Weights of a small GPT-style language model, trained from scratch on English Wikipedia.
Architecture: RMSNorm before each block, rotary positions, no biases in attention or MLP, untied embeddings.
MLP neurons of a small language model. Each row is named by its layer, matrix (down: output weights) and neuron, and shows model dimensions 490-585. Each number is 128 + 24 x the weight over its row's rms, rounded and kept within 0 to 255. Numbers have three digits each.
A block is one neuron, or neurons of one layer that tend to fire together. Before each block is what it responds to, as a language model described it from the Wikipedia text at the highest values.

Description: Section-heading start marker
L6.down246:159134146126147132145179128113104124127149145148110115130147109108122172141121123140138178161156134131112155104151147100145137141124119134130148116104160125104111173107180085147139151119115140097105124156149119121115143146137048133104105115174143141094138134100130125129100135129116121093
L6.down269:122136115131106096119112112116107135141158098135106124174152128130107083125157123123139119161086122153110111175175137095103120152115132157161146105097157115111113110133110110126186134081168167087109089126136163133146148095117099147070101101089144107182154105123135120121125141127091128116
L6.down356:136129137124149137115123111105156122116161119119138131099152149094140111173109141116134127120155106130161121153113094114162089137093159120080141159143121147130091185147138114135138107140123127157142109098097112130166072129131132123104120125156085150109136099182123110116146167144149110165
L6.down444:094101134149124177147141153156126103107156107141148087095130114122111090117079127175117131124088090137107113115115089124094174121131152113123148125111109113087111148095150093118099157132166153114135097115131132142115115167152050120108145159186117108128121113149085102110104123072139134124
L6.down627:197107096113172107108080156119143105111132138137115131159179140091120124113116140109138143094082085132094125085133088154147120102119128108125132139147106097109121154094104153133120142151111100130136102134129139140123114142152146143140142126149093137117162131113140078124144142122114112130
L6.down650:091089158103114145105101121135094072127099168140105138111110118131155119127113127176100139138123127151130156117132071143134129149083133092137150128118169160178091105170140095134144138121100099146113144145128141151111133093141106138111134173147120149149113099123153155116111133061144169147
L6.down733:089147118185138118158131173120113177096104126083103094123112150112166123128105139114143148091112125126117116136150131115106112110098131108149081159136111092138113108106114112137120131114173132087109132136159144167149111146117129136154089147154111125103118164134173137131122147120137100112
L6.down753:100127120113114095141157135109106098131165097154131135138139125114134135161089162127104146156139135108111132111123118107116109142136139138101102142148113153119139113169151112140135142144140119105103125156167129126182163102141139105123080108187153104160136118103083119097154175124125139153
L6.down790:144154124078166076138129160148095127162124153145116121117104120125107112102146124146089203117165148130118146154166146152113104167149161142145083150120126116119150100078092116137175105141103155107143128108116154128103149108179131132131125116186107111109108096100162086090074122125147119105
L6.down904:120175134126115101147155123148155115072109126126115103158162138106134150099143151106174138133123171111077134164161161140157151143114205109147119124123121106178166129128115119165139074099181137122130104100103136117137160132169149118134121176141124130123140132105090157087110141145144104104
L6.down922:104151134105144099131087151151117148053106125151158128124170102159159105119115122127126120117104124128096116058136086158117130148093110186106181118142099151076110133103145139095102154147130156150127132104082147129149126139119140128154118087161085108155158131150095140131139118121124138155
L6.down992:152160107086151124156105116076155150113123138117152093095124102123123128094116137135109091160146150076126181088143103110138185106117108106096143190138090129150127100122109141092150130141181153128156136110145131160130156132102155155150140124220147139143133115146094118119143131118119164119
L6.down1012:135061114158158146121142151134120125138122097086141151121094171151128137139112138079129108140100145119063138134165105104114155182141064068134109103170127104146140094125140149149114128120092121123134104109160146158132112149133133156150110174212119132138161149122127129116147152156147138154
L6.down1132:129117087098105125148109132124086128103112118169134069135125134152135126112125121122097221139116121139122142123136083123117124135135151145137128135135103116123157109113106106100126141117162121107116143112096138115097129133108068154173125129200111094147156161148150121111117117150100101154
L6.down1207:106154078128133133157116125137101126103132112133171135136145137146110099140132109140092137091114128074105093088123078132104148143137161135124131085151147120140135096125103149131146093100134126152140199105100165114141165136130143166180124142146181125106133084121130125122134167155088109125
L6.down1236:100119126120141112123165185155102108099089136128159118106058112125160132140118122132152152070063129093175170136160121112130121124111126123171104158116181134138106101167080092137120085128180104124137087107102104114143151087093101188168159124170086086116136089088119103093167129104119143100

Description: Apostrophe before possessive
L6.down88:162157118134161167113160112099107134153112121135129130137157078125113112139101081138105126112145117089145099132094102145172119139108147119109157125158089138128098098158130144153172113106087129080102184159109151158162115150111187139121113150149110133114115089089153113125157091105118136165
L6.down121:146155160164097142172148151125127163153153100185114130107156110161138083123148107154155117150110163104119103111078145118124100125122139112136128142151130113141147145105185103116112131160142121103127131113138155137131168117154123114127103138102124133121173117116139122138131140089168167102
L6.down257:136156118157137091126124162145090124103152138164120167086070171121125090107068134149142071116104108104178130164136143128110140106141121133149126139095124151121119134138130121139125077104059190143118086138149112129145146116111150120105151154145158143112089108115119134134131135154161115124
L6.down287:144149123121137124177119108148153122140156138148139152199112076083153147143139142151105138165090105166140149080116134110168124119132076122091144154149116118175149144127103124124137150126116118128130182084116151130112092101143130104145142098077083168137129109115098148112095119177147110111
L6.down302:118140121089164117102159099144120093070123201121122138108076168124139100177132158142129087097094111174117190162149129147115113128127126149129125115152148108110114148119163118135107154111104113092162107143176118114130111100143126134168150135158129090071166118099125153167191141144132127104
L6.down336:137155121142121092094105093143127139123107099130110142145068155163126139120125119117119139168107103153126153154121115119121105116123073173101107115094134123139126076129135123131120106096160149109135138154168103142194163117159136085128138150156082166108106143119117163150120064143126135155
L6.down411:151090136172133121119120106105129142090152134091118121163077151094153132141097113129130107111150129137076127171148091074131136166137117144096106143089104124101120138150114140121134143151110138097178097126070101124151130142112110105134165118122110116121119125161114134124112156181131130124
L6.down416:106132089121116155154124153097171099110098160138131150131119082074139122138129103114101119125161124149121127103124120109140103126156085154117140126128138100145124120118161185166136129156080161101133129144154118168155150141101135153124120103120139095128142116099106127156116114137128140122
L6.down511:159118153132122143125111149119143155172106186166111149146113086143116201109134150133170090109091140125159131158145104125143180111136110145125119107145118094116142086106139161133104160153150109091076119135124143166145158159154086132115126114135143126082128106105139139165075083155109134099
L6.down538:126140112105138117117121112178108098097137166112133132112155146148134122112106117119125075114098126146119159120118103155129100175105134150158108143173119166105133117157121154138125106164169091129121116156127155119146117111138165129109112135089171117117153156144105117135126104158135125158
L6.down710:142156129095126131123108115079155091144087107128136137138141142146073156090121136134117104135102157122185107137125136124135162113137131120106139121146127087165099142086090099092124150138116113109192158139115113121120159151147128160168139151160148140088134114093137099112115150121116114137
L6.down855:095133155095133106185148112136108139121140101164132139111143158112146140095136081131167106114170133123097116139122120117104129140169173142121150078092095099106151118175140097129083150118152128162097114114093141142128119081096151132088168114140104131119119096102122146152167108089105154145
L6.down929:117115125116120121099090131096119145119157104118122121143132115158093092140131109178126115120088103112105086132110122114120120146123190153116110098156125106146107169099135126103157150160165143107103173160128094096136158131172105103124151146140111118111094158095114123087142102192116104106
L6.down946:102158150161094150126122152115110118136128130121107129095124158148134096138091108147129151127143136088145107151162152099131124167111138091144101115135146151135100171165120119130124126116108091116116177103117091103148117134147149098113160080138143150124102130150167128140140111110111132090
L6.down1116:120147125149132152141111118099077145130150120163103125157148106116093144105095112130143128130112116135132137140156181134154101134110157158131132107109163140106141119113125139123083158171082142150106097110126168158135141137148150107165146151104158144134140127136177142127116090129108134148
L6.down1248:137133080114116140114180099065148086137115109072131134130129139107085116121126117132143119088086167126165096159157121104118112161133130178074115125135164153094160097111142143153142136146130101122106096110083149092084136123150067136105116158134135114102148098099128127145147125174118123146

Description: Section-heading equals signs
L2.down68:119107127124108146167143133066095113113134129127165122145092086134163083099088120082116080087121129161087156139136118134124137129143154149119164119095082110136091166096156175126124117151128109120134141130089155155095147121113098160123128109097155134122135166140127114134150126150154147117
L2.down87:162120131117111154126135136150102151162127156138121124163155114137102163138127154147131140124124162119129116100126133113147131118160090149142116143137179132078117150121126149154168130125156135129130138126097111106106154118123055118111125139170132124105112108155120135152138132147134173085
L2.down480:138143148086149100116133155085165125162067133100131092169146134176094128094147107144138143081120132141144124134131156116101157105121093087130164134118096128179135130122094157185120149162122154111137125080118121146145110142142133185138114128114148088128099139149080146139157154124148112132
L2.down831:131121104104111181127100145147152144118098156183186082145082103154125102115170081137112099090104125164146163142145146175126094163092124168155146104166145133111113146113123148152112114168135121129121115094162105128140132144143110141142141104141093184141086147109125136139135152102096111128

Description: Possessive determiners
L2.down355:128112128171111142122154169123127108152156100138113157166107116111107146078125130120143126137148132132136109147137142089120091115076143110193105176152131128101116110098145146145132153111105081096094140120165098085127094108121106124126129151174183119126153121131165120147118136117145155112
L2.down407:117147175139131100144150118127117157089168135108107135186118149083146107080111136135138142134156108123110111147147126114109155148118107130148154151129112102215140075152113098134139102110161102073091116088133141108136142120090094174144121145118104113145130108129097181125118167111119130095
L2.down776:126129080138107119130103156099136163112138108114180119102121150136075140115111143082132148127104135111131101142110139172147127110151148169156158080110091139116138134106161111144120114128090125045125103127109123140087129143125147077108142149145135112139117137137098094077155120109131122133
L2.down930:147104144112188166133139102123145132137105106137130144114170136168127090147111154137161182149105126134147106168168109162155112111104124123150121150114151106127118156121166100129115152102114141110106154134109184155112118122119131138139130169135122113151166140110071126150137144084119087105

Description: Section-heading start marker
L7.down1191:072148121148155122168122153117102137119124146146127124123130135141145121154150094096120244100108094139166136124167116144109127136104152091187101114108131149127156168106125089096130154161152078141173080107151145113123154068124149116161095124197139124169142115145097135153177161084123158134

Description: Possessive apostrophe after names
L7.down10:191121150111164086105147099121125135114116137150122127134160125158104149123132157118148134143129110152124119107119159096117129149171134180121127126142135129121151126086096139137106120151182156129107165089092111130106134119124133165123105112138099099108139126079103132087110148146090144130